{"n_layer": 10, "init_std_o": 0.00388, "lr_mult_up": 0.957, "beta1": 0.9, "lr_head": 0.0076, "warmup_steps": 472, "final_lr_fraction": 0.05}
MLP neurons of a small language model. Each row is named by its layer, matrix (up: input weights) and neuron, and shows model dimensions 272-367. Each number is 128 + 24 x the weight over its row's rms, rounded and kept within 0 to 255.
A block is one neuron, or neurons of one layer that tend to fire together. After each block is what it responds to, as a language model described it from the Wikipedia text at the highest values.

L4.up516 [103  98 136 116 130  77 107 146 117 131  72 138 140 149 139 133 117 141 173 151 130 144 149 108 137 149 141 123 131  86 107 110 130 118 150 128 107 150 197  87 127 124 113 170 120 153 136 152 125 134 165  79 127 103 152 160 144 148 116 159 162 128 128  98 157 139 163 162 152 144 112 155 111 143 170 168 110 155 159 141 112 126 122 130 128 123 121 128 124 146 129  84 196 153 130  89]
L4.up1227 [105 105 146 143 107 171  98 133 145  99 107 134 104 159 117 158 131 116 169 149 146 154  91  90 102 121 151 105 113 116 122  96 158 157 155 139 157 128 102  87 107 100 132 129 135 129 150 121 107  69  68 118 123  95 118 134 140 117 119 139 159 144 120 166 163 141  94 116 110 125 121 125  88 153 120 147 123 139 141 151 145 126 131 119 172 138 140 152 137 120 124 163 168 114 110  94]
L4.up1294 [121 113 128 116 168 130 133 123 117 132 116 134 123 133 100 126 177 142 142 135 121 146 113  81 147 133 149  96 128 137 150 114 171 134 125  92 140 195 125 133 144 110 132 165 135 156 123 158 135 108 143 111 140 128 111 125 151  94  80 182 155 173 176 152 119 134 145 140 123 175 164 148 145 112 130 191 107 123 137 116  92  91 128 148 126 148 126 132 144 142 157 124 136  96  94 157]
L4.up1375 [124 103 153 106 136 106  91 111 149 105 130 136 124 115 140 152 118 140 125 159 118 128 159 113 116 127 162 145 123  96 144 133 166 129 142 124 126 149 113 117 136 131 164 164 131 127  84 135 152 108 138 144 156 116 116 134 146 115 111 134 142 136 103 149 136 162 162 136 166 140 165 121 135 124 119 163 118 153 107 121 106 128 119 183 154 106 124 138 127 145  84 162 162 121 114 147]
Responds to: Space before year. The space token right before a four-digit year, mostly after "in", "In" or a date's comma, as in "graduated in 1984", "November 5, 1915".

L3.up738 [132 151 134 109 133 166  93 146 110 115 131  99 176 121 100 151 119  97 122 140 140 132  77 125 148 130 161  83 174 133 109 115 147  97 131 142 140 110 101 115 142 134 132 144 157 109 142 183 124 129  98 125 129 115 112  92 126 110 162 134 186 134 166 142  78 128  86 144 103 120 109 140 135 105 131 164 117 111 126 129 105 143 164 150 163 109 115 147 132 135 118 149 116 129 133 117]
L3.up889 [135  95 150 114 145 139 146 119 124 127 131 135 120 128 154 162 129 126 117 161 140 150  83 137 142 136  96 111 132 148 138 170 124  89 101 144 153 156 104 150 102 104 143 140 144 113 150 165 122 166 159  92  94 103 155 105 141 138 182  90 147 145 173 140 146 109 128 140 134 122  97 111 144 113 139 146 116 154 135 126  87 126 121 163 148 139 160 129 106  81 124 122  97 114 146  90]
L3.up991 [107  77 131  73 119 167 103 160 118 114 125 135 111 135 132 144  97 144 175 155 160  99  92 123 155 134 140 136 160 128 103 151 128 112 130 152 138 159 125 144 106 150 118 131 168 140 114 127 102  94 142 114 118 111 158 112 169 111 145 108 119 122 154 143 133 107  97 118 101 122 133 103 120 115 162 141 128 135 181 148 111 107 175 177 130 113 108 141 118 102 106 151 120 121 139 141]
L3.up1060 [142 130 120 135 110 139 105 125 105 161 156 130 133 133 124 124 132  61  92 159 182 116 117 128 131 141 154 131 145  84 128 136 140 110  99 136 128 125 119 128 127 109 156 135 165 130 105 200 154 158 134 113 128  56 121 117 157 133 121 128 139 146 168 145 109 125 138 150 183  96 126 132 130 121 137 154 131 126 164 110 146 110 131 168 154 124  84 137 125 104 106  90 106 134 115 138]
Responds to: Mid-word name fragments. Short middle pieces of proper nouns split into several tokens, often after a capital letter, such as Mal-m-ö, H-s-ien, Kal-g-oorlie, Hel-m.

L6.up1008 [131  95 139 144  52 127 123 130 115 136 105 132 135 158 114 104 110  95 112 154 141 115 116 107 160 126 149 133 136 134 128 143 139  80 164 104  81 118 103  67 129 109 150 161 120 164  98 144 133 104 122 115 150 112 119 124 189 135 156 173 133 174 126 128 146 117 126 143 107 131 145 151 132 127 138 161 134 121 114 128 147 135 158 195 133 158 120 143 151  99 131 117 173 144 148 119]
Responds to: Year-number onset. The space or first digit chunk that begins a four-digit year in prose dates, usually after in, a day-month date, or b./c., as in 1947, 1971, 2004.

L6.up789 [159 113 148 121 158 177 109 114 120 128 157 119 187 134 142 111 162 110 143 142 152 105 155 112 130 149 139  85 131 115 132 131 156 121 187 134 135 163 111 142 128 134 115 142 119 129 115 125 130 160 159 124 137 153  94 114 164 173 120  82 134 109 148 160 101 130 157 130 145 109 148  93 123 112 135 139  81 108 141 135 123 116 158 126  98 152 144 136 137 110 123  93 137 112 138  81]
Responds to: Inside organization names. Tokens partway through multi-word institution names, such as of, word-piece endings, or middle words: National Register of, Transport Corporation, Social Weather.

L3.up143 [154 124 118 177 130 111 105 159 117 141 127 100 118  56 104 123 150 137 148 120 141 121 163  89 137 112 121  85 124 130 156 127 140 167 112 127 133 127 136  95 150 106 113 157 148 156 110 188 127 128 144 133  83 129 142 114 105 131 107 133 135 151 118 148 125 100 161 124 115 116 146 176 116 105 114 134 150 193 174 118  98 129 148 139 116 115 133 142 113 149 111 145 151 111  91 145]
L3.up387 [141 105 132 178 160 150 163 117 149 115 147 156 152 104 134 105 112 116 123 135 150 102 149 104  97  99  95  91 114 136 128 140 136 159 121 128 155  81 106 138 121 128 112 133 116 138  75 167 124 161 150  86  99 120 121  91 129 155 102 123 123 176 148 142 107 186 142 133 170 147 154 176  63  86 150 133 138 149 120 114  91 120 116  84 141 129 102 131 140 101 124 115 109 113 132 153]
L3.up1370 [ 98 145 130 121 111 135 123 115 185 171 140  78 122  73 113  94 149 150 146  77 127 153 122 150 140  99  81  74 117 134 102 123 137 126 136 154 137 171 111 124 127 123  91 135 152 127  80 136 102 104 130 100  89 123 154 133 145 153 156 137 104 110  89 119 110 148 159 128 114 148 183 126 114 175 121 130  86 119 151 134 119 120 134 108 113 119 109 147 160 152 147 109 154 107  86 107]
L3.up1371 [ 56 122 147 182 136 119 101 118 135 126 135 135 136  89 122 135 123 100 143 138 120 116 122  79 135 110 172 102 132 150 132 155 159 146 135 105 167 157 140 140 141 131 120 147 156 145 135 123  86 130 116 134  58 121 135 100  77 118 114 107 148 133 140 151 114 120 130 157 134 128 137 174 134 114 151 159 141 152 123  88 140 139 122 140 117 152 114 154 145 105 127 124 148  84 118 152]
Responds to: Predicate before a fact. The word just before a stated fact in formulaic Wikipedia text, such as "there were", "Density:", "was born", "album by", "Total |".

L3.up237 [149 145 125 118 108 148 123 147 157 118 122 146 107 141 125 121 130  93 114 193 131 150 123 136  96 152 101 128 113 109 152 140 143 111 117 144 124 174 127 112 143 115 155 159 195 114 132 157 144 100 112  85 130 112 122 117 138 139 121 118 135 143 140 119 138 111 172 140 134  93 162 122 117 160 153 135 146 165 130 126 154 108 126 121 138 145  90 166 123 155 126 138 167 122 129 111]
L3.up362 [128  91 134 140 122 144 105  84 156  98 151 157 126 125  88 143 123 122 125 119 137 138 101  99 143 126 114 107 147  80 142 132 170 123 134  95 139 139 117 149 118 155 136 177 110 106  97 152 109  80 116 137 142 113 124  86 149  98 141 173 116 161 160 136 123 148 140  46 160  99 134 143 127 116  88 118 118  81 159 103 149 142  84 111 178 113 100 158 121  73 113 111 143 129 124 120]
L3.up631 [135 126 131 126 107 150 148 110 138 113 105 151 118 153 121 143 104 122 128 150 117 116  65 100 130 154 151 129 156 103 118 132 121 107 139 127 110 119 138 123 147 174 144 141 122 126 108 156  90 129 130 123 160 133 132 138 163  81 117 128 134 149 138 129 118 112 155  88 110  99 159 123  99 168 111 115  86 143 118 108 121 144 113 114 140 153  95 138 114 159 155 109 179  96 119 138]
L3.up977 [123 116 141 142  89 146 101 130 134 139 152 136 125  95 124  98  89  83 114 149  95 125 109  97 136 162 137 111 130  71  75 130 159 184 133 121 112 113 120 120 106 129 116 163 147 126 105 151 115 162 125 115 141  78 169 137 189 133 106 142 144 167 117 147 137 169 130  88 170 124 142 126  91 119 142 127 132 127 118 119 130 129 107 122 126  94 143 149 140 136 107 115 156 131 105  99]
Responds to: Prefix pieces and year spaces. Early word pieces of split words, mainly the prefix un/Un (unification, unit, unopposed) and ten in in-ten-se, plus the bare space before a year after "in".

L6.up1390 [ 89 156 146 155 148 104  84 133  93 121  57  91  88 182  83 105 140 126 150 152 104 112 113 143 144 118 180 146 164 120 149 152 161 115 116 168  86 167 130 160 123 104 140 121 153 125 129 114  74 105 147 135 185 110 141 135 113 142 161 133  92 131 134 116  99 142 130 118 116 126 159 102 105 169 115 166 116 112 139 135 125 104 106 110 145 115  83 136  96 101 108  96 124  78 122 122]
Responds to: Word-initial tokens after prepositions. First piece of a noun phrase right after a preposition or name, either a capital letter starting a proper name (T in Tehran, H in Hossain) or a quantifier such as various, some, their.

L6.up1255 [107 115 128 114 125 111  91  96 146 183 135 111 130  97  87 136 172 146 114 151 147 113 103 113 133 134  77 101 163 145 135 162 124 120 145 123  98 130 109 158 114 109 149 113 121 134 126 112 110 113 149 111 113 147  91 106  81 162 135 124 111 128 100 125  91 115 157 144 147 153 165 136 133 155 131 164 125 139 155 110 133  94 115 139 113 168 119 126 140 125  97 151 138 100 106 146]
Responds to: Passive past participles. Past participle endings in passive or reduced-relative use, often after was/is and before by/in/to, e.g. confirmed, built, credited.

L3.up223 [113 140 128  93 134 143 126 140 131 123 131 125 118 147  88 152 124 116 145 189 112 140 106 106  61 146 121 144 124 121 136 110 125 137 152 128 160 156 132 143 139 118 120 161 129 130 149 144 106  99 127  97 132 115 133  99 101 148 136 134 163 162 125 137 109 147 103 146 131 119 157 157 128 157 152 148 131 127 140 128  98 129 129 156 180 123 158 110 140 122 175 120 175 121  62 161]
L3.up437 [ 85 119 115  90 136 125  94  94 138  91 111 132 111 113 177 145 127  92 148 204 136 156 125 130  99 121 132 131 122 127 146 141 144 100 161 159 145 164 127 137 123 115 129 142 167 113 143 130 120 117  78 134 186  79 127 127 138 173 139 143 158 126 155 136 167 148  91  95 140 129  95 130 115 135 118 135 141 112 141 117 130 155 149 145 144 123 144 219 138 103 112  77 192 133 135 142]
L3.up1293 [165 106 139 150 116 128 145 116 119 119 130 182 143 145 115 165 170 138 140 151 137 132 115 129  95 136 118 154 106 104 105 121 120 163 154  96 150 146 139 101 119 139 132 135 124 131 127 179  80 128 132 115 110 120 143 127 126 101 109 118 139 181 127 118 110  97 111 143 176 115 141 129 155 120 152 154 111 110 148 135 103 106 140 189 149 114 113 150 120  95 125 158 205 110 133 131]
L3.up1295 [128  69 147 127 156 158 103 152  93 149 149 102 133 165  94 151 127 150 144 140 122 167  99 133  65 143 142 108 147  92  71 156 144 121 121 127  88 154  79 100 110 144 104 157  91 115 146 109  90 136 108 126 175 119 116 131 124 138 120 119 143 165 107 148 111 120 149 165 111 146 145 114 149 122 117 150 147 127  94 123 112 146 118 125 159  99 115 147 170 107 104 146 134 167 102 160]
Responds to: Sentence-initial time phrases. Words in a sentence-opening time phrase just before a year or period, like In early, During the, By the end of.

L3.up427 [111 126 134 117 123  97 109 157 118 135 131 107 127 138  80 151 157 146 105 137 115 142 125 108 119  98 118 134 138 117 153 165 161  86 122 117 152 111 116 115 102 140  95 133 187 131 120 137  69 149 145 114 140 114 137 123 131 168 143 140 132 116 117 146  64 134 123 134 135  99 124  97 130 147 119 172 133 122 114 151 137 161  98 152 141  94 154 149 126 120 147  95 150 133 105  98]
L3.up905 [124  59 144 129 184 100 113 126 140 143 115  91 110 121 130 110 132 122 104 141 115 148 110  96 165 119 126 120 143 165 119 145 143  82  99 151 120 140 113 115 108 111 104 151 185 130 150 174 105 134 106  83 101  93 107 118 145 140 171 127 138 128 125 114 112 135 170 116 158 153 123 124 119 137 120 153 124 139 154 117  95 106 113 154 176 144  95 129 147  84 142 142 117 104 111 162]
L3.up1111 [111  90 121 136 138 133 108 148 113 111 110 146 131 134 100 136 104  76 115 183 163 130 108  86  92 123 133 117 120 119 164 130 165 140 127 114 102 153 174 107 128 124 151 125 169 127 105 166  82 124 151 141 120 110 114 137 138 113 137 139 127 160 138 122 122  93 155 157 157 120 138 158 103 148 170 166 107 152 140 123 151 151 132 174 140 103 117 147 156  93 126 140 198 134  87 150]
L3.up1511 [166 128 124  97 127 107  93 133 116 122 112  95 111  88 130 151 115 113 120 167 151 150  99 114 114 114 150 117 124 125 142 130 172 108 151 114 125 164 125 152 140 146 133 115 189 126 167 138 111 168  97 105 133  93 147 123 126  86 114 147 140 115 137 161 125 147 107 129 196 154 100 102 100 114 140 139 137 134 161 119 139 131 137  88 160 120 167 168 143 120 150 142 137 109 116 109]
Responds to: Quantifiers and dates after prepositions. Quantifier or time words right after a preposition like in, at, on, such as in both, at most, in some, in December, in 202(1).

L4.up946 [146 105 119 120 104 110  94 110  77  75 125 123 122 133  74 115 108 108 111 152 147 140 117 129 147 137  67 113 115 134 119 139 165 121 135 154 126 133  94 135 103 127 140 139 148 127 146 136 140  97 127 122 161 117 103 124 167 151 119 145 141 155 114 162 140 125  85  97 160 143 120 120 144 113 149 162 145 133 121 166 103 150 114 147 147 124 115 129 124 121 142  85 194 112  94 162]
L4.up1101 [129 141 127 103 138 128 142 125 109 122 106 138 150 110 141 123 149 175 162 149 140 148 116 135 116 113  85 130 132 147 106 132 132  90 143 144 100 109  89 132 133 133 151 139 126 120 116 129 125 117 157 118 139 123 111 118 112 133 154 112 123 180 151 124  97  91 179 111 109 148 170 141 116  81 133 139 135 140 138 123 114 118 131 122 187 145 111 153 122  87 105 134 152  91 132 143]
L4.up1372 [114 121 149 134  86 161  95 105 168 110 151 157 117 125  88 120 143  96  96 129 161 119  73  86 136 140 125 114 184 144 132 167 166 144 131 142 147 136  75 121 103 145 141 133 145 132 128 139 115 143 124 142 132 121 106 106 173 129  95 140  85 143 135 172 115 124 112 103 130 137 152 121 131 128  95 145 115 133 115 129 161 127  95 126  95  90 169 175 129 153 156 123 123 110  90 124]
L4.up1519 [120 124  95 143 154 110 144 143 129 132 122  98 102 122 132 127 121 111 147 128 133 121 135 139 112 132 172 131 143 129 135 183 150 103 143 152 146 165 109 116 102  98 115 149 170 160 158 145 147 140 119 161 123  72 124 142 158 165 107 158 104 101  95 141 113 174 153 108 150 116 138 108 128 133 117 116 137 148 112  79 168 137 131 167 150 120 141 195 134 116  92 127 146  97 137 133]
Responds to: Prepositions before years, Al- hyphens. Space token right after in, In, by or to that precedes a year (in 1970, by 1938), and the hyphen in Arabic names such as Al-Najma and al-Yawar.

L6.up1019 [101 119 135 148 126 149 111  84  92 149 115 115 106 113 112 136 111 120 109 128 154 113 129 139 131 157  80 122 163  70  99 146 186 125 112 135 138 147 112 124 116 129  88 150 109 103  81 125 129 156 138 157 143 136 143 158 120 116 119 142 142 117 138 110 124 130 130 139 130 102  88 155 124 146 101 124 133 124 134 111  90  98 109 103 120 150 118 137 126 118 129 136 126 138 152 132]
Responds to: Split transitive verb completions. Word-final pieces completing verbs split into fragments, like b|ring, k|eep, prot|ect, separ|ating, usually just before an object; weaker on "of"/"between" and list markers like "=", ":", "-".

L4.up898 [124 130 133 119 141 120  98 166 130 137  85 108 114 143 143 147  98 133 145 144 104 115 136 106 134  69 130  97 148 150 100 132 158 160 148 128  77 134  98 147 150 159  51 126 128 145 134  99 139 141 112  66 150 122  99 126 164 160 134 179 118 143  99 153 101 159 132  77 135 142 120 180 112 163 150 107 136 140 121 119 116 134 143 114 128 119 148 132 125 157 118  86 140  84 106 132]
L4.up936 [145  78 128 109 128 155 128 150  82 139 139 112 137 124 119 130  85 124 169 132 159 147 114 146 179 130 145  94 114 132 100 126  99 131  94 123  92 159 149 117 114 114 141 142 117 157  83  99 100 115 124 126 125 100  73 140 150 135  79 126 133 165 132 166 120 168 151 150  81  80 136 150  92 134 149 136 131 114 109 125 112 106 158  95 110 133 118 139 129 126 137 111 140 121 127 144]
L4.up1097 [161  98 135 109 112 163 132 130 139 115 136 158  99 115 110 110 125 119 141 145 108 119 114  70 158 125 138 131 140 150 120 143 192 127  86  65 125 142 120 154 133 151  93 139 126 184  87 121 117  56 147 107 131 129 137  70 115 145 113 176 100 129 160 189 132 149 128 118 116 156 121 132 100 151 122 142 132 133 102 100 108 126 110 132 100 159 164 142 120 161 164 106 156 136 132 148]
L4.up1122 [117  90 146 179 163 147 104 130 191  95  91 147 103 103 107 107 149 114 166 110 136 116 111 119 129  85 179 128 142 159  42 157 123 176 143 114  97 161 158 124 116 134 121 156 115 166 132 119 120 139 117 116 150 149 110 101  99 162 138 124 141 152  97 140 146 128 107  77 103 131 121 161  68  84 120 140 127 149 113 120 142 127 139  70  93 123 110 143 164 151 125 121 132 144  78 154]
Responds to: Formulaic encyclopedic predicates. Predicate words in stock Wikipedia phrasing, usually after "was"/"is", that introduce a detail: was born, located, living with them, headquartered.

L4.up524 [156 116 176 104 139 127 138 112 143 180 107 133 118  99 135  81  60  65 140 125 118 173 178 123 100 125  84 130 141 127 160 160 119 133  82 149  91 110  85 134 133 145 157 117 141 147 122 111  72 108 131 130 111 118 143 120  90 150 131 151 158 129 105  95 129 119 177  97 153 122 127 163 110 121 128 146 117 161 163 114 144  98 118 151 154 150  94 147 175 106 138  97 127 103 146 111]
L4.up907 [150 158 174 141 114 140  93 149 143 144 178 110 125 108 107  99 120 110 126 158 124 104  80 169 120 131 117 122 190 168  83 165 130 103 116 119 171 121  66 119 127 104 118 126 166 138 131 139  96  98 129 137 102  69 158 128 132 152 119 136 120 134 133 138 169 116 145  95 121 165 147 109 143 141 148 152 188 170 161 141  88 107 176 138 171  96 113 161 123  84 128 104 113 111 124 117]
L4.up1259 [177 131 134 111 151 144 163 123 153 134 148 105 110 154  86 129 169 128 129 131  94 145 147 139 121 103 120 118 164 162 113 163 148  42 141 146 105 132  90 144 128  80 140 140 187 140 125 123  77 148 165 125  96 113 117 107 139 146  93 100 131 133 118 140  86 127 164 106 138 139 159 112 138 125 126 168 105 144 139 132 129  90 112 122 152 103 110 119 117 136 139  85 104 125 130 145]
L4.up1451 [129 128 139 140 122 135 109 137 144 143 128 125  83 177 135 115 146 150 142 142 144 136 156 127 137 155  92 115 144 149 143 153 102 113 130 188 118 131 110 126 125 103 136  98 155 116 160 126 121  92 133 119 102 144 127 136 123 159 137 125 119 138 170 117 126 132 121  80 152 126 143 157 133 124 120 138 111 181 141 141  96  96 121 172 140 122 118 157 170 113 115 133  98 127 112 147]
Responds to: Mid-word piece after g/k. Short letter pieces inside a split word, right after a fragment ending in g, k or ar, mostly in foreign names, e.g. Ag·ain, Gar·b·age, Bog·d·anović, Mak·el·eni.

L3.up82 [ 75 110 112 139  95 152 182 126 147 150  85 111 121  96 152  93 114 132 205 180 108  89 142 106 180 104 127 112 140 117 111 136 159 125 125 152 121 135 121 125 121 146 147 146 149 149 126 126 150 128 130 159 137 120  80 137 155 128 102 141 137 156 149 137 130  92 146 156 131 103 115 156 139 123  80 147 113 116 144 103 124  98 113 114  90 120 132 125 140 140 109 131 175 151 103 116]
L3.up287 [ 82 154 142 151 134 102 140 115 143 166 103 132 140 107 138 137 140 103 161 127 131  81 145 104 134 111 146  98 129  92 125 130 182 151 155 164 113 138 106 119 130 130 145 135 157 151 128 120 127 161 132 131 165 123 154 133 155 145 134 111 142 149 131 132 139 150 184 144 142 121 118 133  94 135  95 113 112 144 133  75 123  50 122 105  75 151  98 130 129  95 123 135 164 107 133 135]
L3.up309 [143 120 154 144  90 141 100 173  83 209  75 108 122 160 122 110  99 156 119 164 143 108  75 149 109 131 160  85 138 146 151 121 123 149 107 166 120 168 120 133 118 124 119 137 140 157 137 146 127 136 119 114 135 113 113 113 148 157 132  95 128 162 162 117 131  90 139 138  85 118 155  92  97 132 160 118 128 114 163 109 122  88  72 134 120 136 156 136 123 122 136 133 134 134 134 117]
L3.up1392 [174 142 181 148 102 188 101 122 103 149 130 137 130 155 167  55 104  81 157 164 128 137  96 125 130 142 116  75 176 154 146 154 156 142 129 161  88 127 173 143 141 156 153 133 166 155 108 141 116 144 125  88 143 136 172 100 139 132 153 104 138 156 117 132 117  91 106 101 102 141 145 139 112 127 120 158 112 130 147 119 118 120 124 104 145 120  91 161 120 144 106 131 110 139 127 125]
Responds to: Infinitive verb completions. Bare verbs or their final word pieces right after "to" or a modal, such as build, re-ach, h-ide, del-ay; also fragments completing names after H.

L4.up768 [147 129 132  68 149 128 116 157 101 122 138 111 116 165 136 106 120 128 162 141 134 135 129 134 145  88 120  85 118 122  96 175 105  98 104 145 143 142 124 120 124 147 124 149 114 119 165 170 161  90 122 136  98 113 157  75 129 134 186 122 107 139 163 142  94 151 126 157 129 116  92 152 103 141 148 131 129 149 165 118 119 137 140 132 131 148 138 140 131  90  92 164 153 106  93 158]
L4.up835 [ 95  81 155 128 120 155  87 146 130 141 126 168 144 157 136 169 135 101 153 140 112 138 149  79 103 140 133  99 177 109 108 158 140 136 133 149 155 130  71 143 106 108 123 142 112 111 134 139 105  91  94 112 105 100 141 117 141 153 153  89 138 144 141 150 153 114 114 140 119 154 109 167 120 115 163 162 129 113 156 126 118 123 146 159 104 136 139 140 128 144 142 129 140 138 107 157]
L4.up906 [119 146 142  99 127 141 110 137 164 102 158  93 141 126 112 128  92  92 146 129  82 160 108 136 127 155 141 113 152  80 107 131 138  73  96 130 177 125  97 158 127 105 143 128 117 129 154 152 131 134  83 133 111 113 136 115 168 160 119  87 143 139 156 141 118  77 116 127 122 121 117 139 135 130 120 111 141 160 125 138 105 132 147 142 180 111 132 163 119  98 120 116 130  96 114 162]
L4.up1306 [136 133 164 149 112 151 114 138 111 127 137 121 131 117 143 130 132 128  83 107 117 162 107 114  86  77 117 120 185 109 132 151 135 129 146 180 134 108 118 173 142 102 125 141 129 110 130 119 106 141 111 120 168 101 167 116 102 138 146  91 149 126 120 146 113 129  51 140 156 150 114 137 124 118 159 139 157 136 107 137  94 127 143 153 124 149  97 139 152 132 122  85  83 131 107  87]
Responds to: Mid-name continuation tokens. Tokens inside multi-word proper names or set phrases, right after their first word, such as "of" in University of, "B" in National Bureau, "-" in All-Pro.

L4.up80 [132 107 172 106 115 117 120 129 145 119 107 109 133 127  85 120 185 133 137 140 110  99 103 134 133 137 102  94 140 160 128 138 120 110 158 133 112 149  96 137 119 118  80 130 133 159 148 168 113 135 123 126 117  97 123 144 144 119 110 117 131 133 106 138 148 185  74  87 122 134 145 146 130 117 122 126 171 147 123 147 126 152 119 159 154 113 149 160 182 108 106 147 162  99  97 126]
L4.up714 [128 117 158 139 161 137 123  83 165 151 105 119 155 108 162  99 111  93  97 142 211 130 159 137  97 133 149 145 182 139 162 142 147 125 167 115 127 131  69 101 126  96 115 149 168 137 139 219 105 138  96  90 144 145 133 112 116 154 102 160 156 108 125 148  81 120 102 122 138 104  88  89 111 110 128 111 139 198  94 120 123 108 154 124 103 128 169 128 155 126 137 131 163 122 134 134]
L4.up1410 [104 120 132 127 147 143 106 190 125 122  61  84 128 117 134 113 105 116 145  98 114 145 107 144  96 112 136 105 126 130 126 141 133 122 104 122 125 123 127 163 147 109 120 148 101 174 148 124 104 177 120 106 155 109 137  84 153 148 130  98 157 116 117 113  93 115 113 112 109  89 158 116 151 135 119 127  95 102  95 156  85 107 142 104 107 122 159 129 165 119 134 128 181 110 101 109]
L4.up1443 [134 158 161 162 103 115 125 166 151 127 129 129 136 113 120 119 131 131  94 170 114 157 114 119 123 135 167 106 141  70 102 148 121 132 117 131 121 160  63 132 147 155  90 158 133 138 116 121  99 140 136 124 126 104 133 157 134 104 117 109 109 161 122 137  96 111 142  68 144 134 164 104  79 118 129 141 133 116 135 121 128 125  85 109 158 120 117 132 118 129 123 150 139 103 118  76]
Responds to: Determiner after a preposition. Determiners that open a noun phrase right after a preposition, mostly "the" as in "on the", "at the", "under the", also "some", "two", "various".

L6.up1515 [107 117 149 139 121 153 114 129 162 126 135 125  94 103 109 141 135 158 120 145 163 137 108 130 126 142 126 126 164  96 130 163 115 134 158 132 142 179 145 120  98 128 156 161 130 129  78 158 170 105 157  88 110 132 136 130 108 145 107 134 172 137 164 106 145  79 114 136 182 139 132 156 121 150 138 205 141 101 114 116  54 116 139 114 121 134 119 118 148 143  93  93 130 140 104 133]
Responds to: Mid-word subword fragments. Short middle pieces of a word split into several tokens, after an opening letter chunk, as in Cl-ot-hes, pl-os-ives, st-ret-cher, unb-eat-en.

L6.up1211 [ 99  93 103 103 102 164 127 118  95 124 109 114 176 142 116 171 149 128 149 148 114 139 119 120 123 125 125 131 139 109 146  99 176 129 148 107 140 137  89 154 117 107  97 127 107 125 124 133  96 105  98 110 115 142 112 105 120 129 124 122 136 148 135 115 134 105  93 136 113 153 121 172 102 120 171 129 141 176 138 137 142 122 164 124 135 145 175 141 174 128 123 140 147 130 133 134]
Responds to: Time-period phrase tokens. Tokens inside time-span phrases, after during/the/in, naming a period: 2018–19 season, during his tenure, the first year, 20th century.

L4.up183 [102 129 119 136 110 140 127 123  91 167 123 138 150 157  79 116 115 144 171 121  81 139 133 132 116 141  99 107 126 105 115 119 149 172 135 155 132 101  80 127 130 152 123 155 140 158 133 139 105 142 123 122 141 155 136 114 154 134 115 154 181 137 120 147 152 158  85 137  93 138 108 141 120 159 109 159 120 134 169 116 110  93 148 110 161 101 127 148 133 136  92 142 114 152  81 133]
L4.up1036 [116 133 137 175 138 120 159 110 106 170 129 120 105 127 123 121 113 122 156 121 131  96 162 114 173 128 118 135 174 131 117 156 160 117 141 144 128 135 101 118 100 164 163 135 115 133 148 135 114 124 108 137 152 134 167 117 167 135 133  82 113 153 166 137  93 136 165 128 126 146 119 144 132 120 108 128 160 154 179 117  81 144 108 108 118 110 159 111 129 121 108 147 146 134 125 137]
L4.up1117 [133 128 173 152 141 141 112 134 123 162 108 109 144 147 102 117  78 168 154 127 136 120 131 154 106 135 147  96 143 117 140 151 158 120 112 124 150 134 105 114 111 107 120 144 127 135 149 132 108 152 121 103 167 118  99 130 102 132 125 122 136 135 120 142  83 147 141 162 143 109 132  77  73 119 110 141 101 182 166  86  97 112 138  86  86 136 142 152 177 124 118 123 114 135 119  82]
L4.up1405 [131 132 160 146 116 137  88 129 111 124 141 138 139 187  91 113 138 151 118 153 108 102 151 114 102 159 137 123 156 152 127 125 120 165 145 178 127 127  69 128 101 128 118 108  99 168 136 135 111 100 135 132 158 148 111 129 116  98 141 152 116 128 169 176 172 136 140 125 120 139  90 107  96 168 123 152 121 148 158 104 121  88  54 153 114 126 133 154 103 149 104 144 128 109 104 119]
Responds to: Verb after infinitive "to". Base-form verbs, or their first word piece, right after infinitive "to" or a modal, e.g. to establish, tried to sign, continued to host.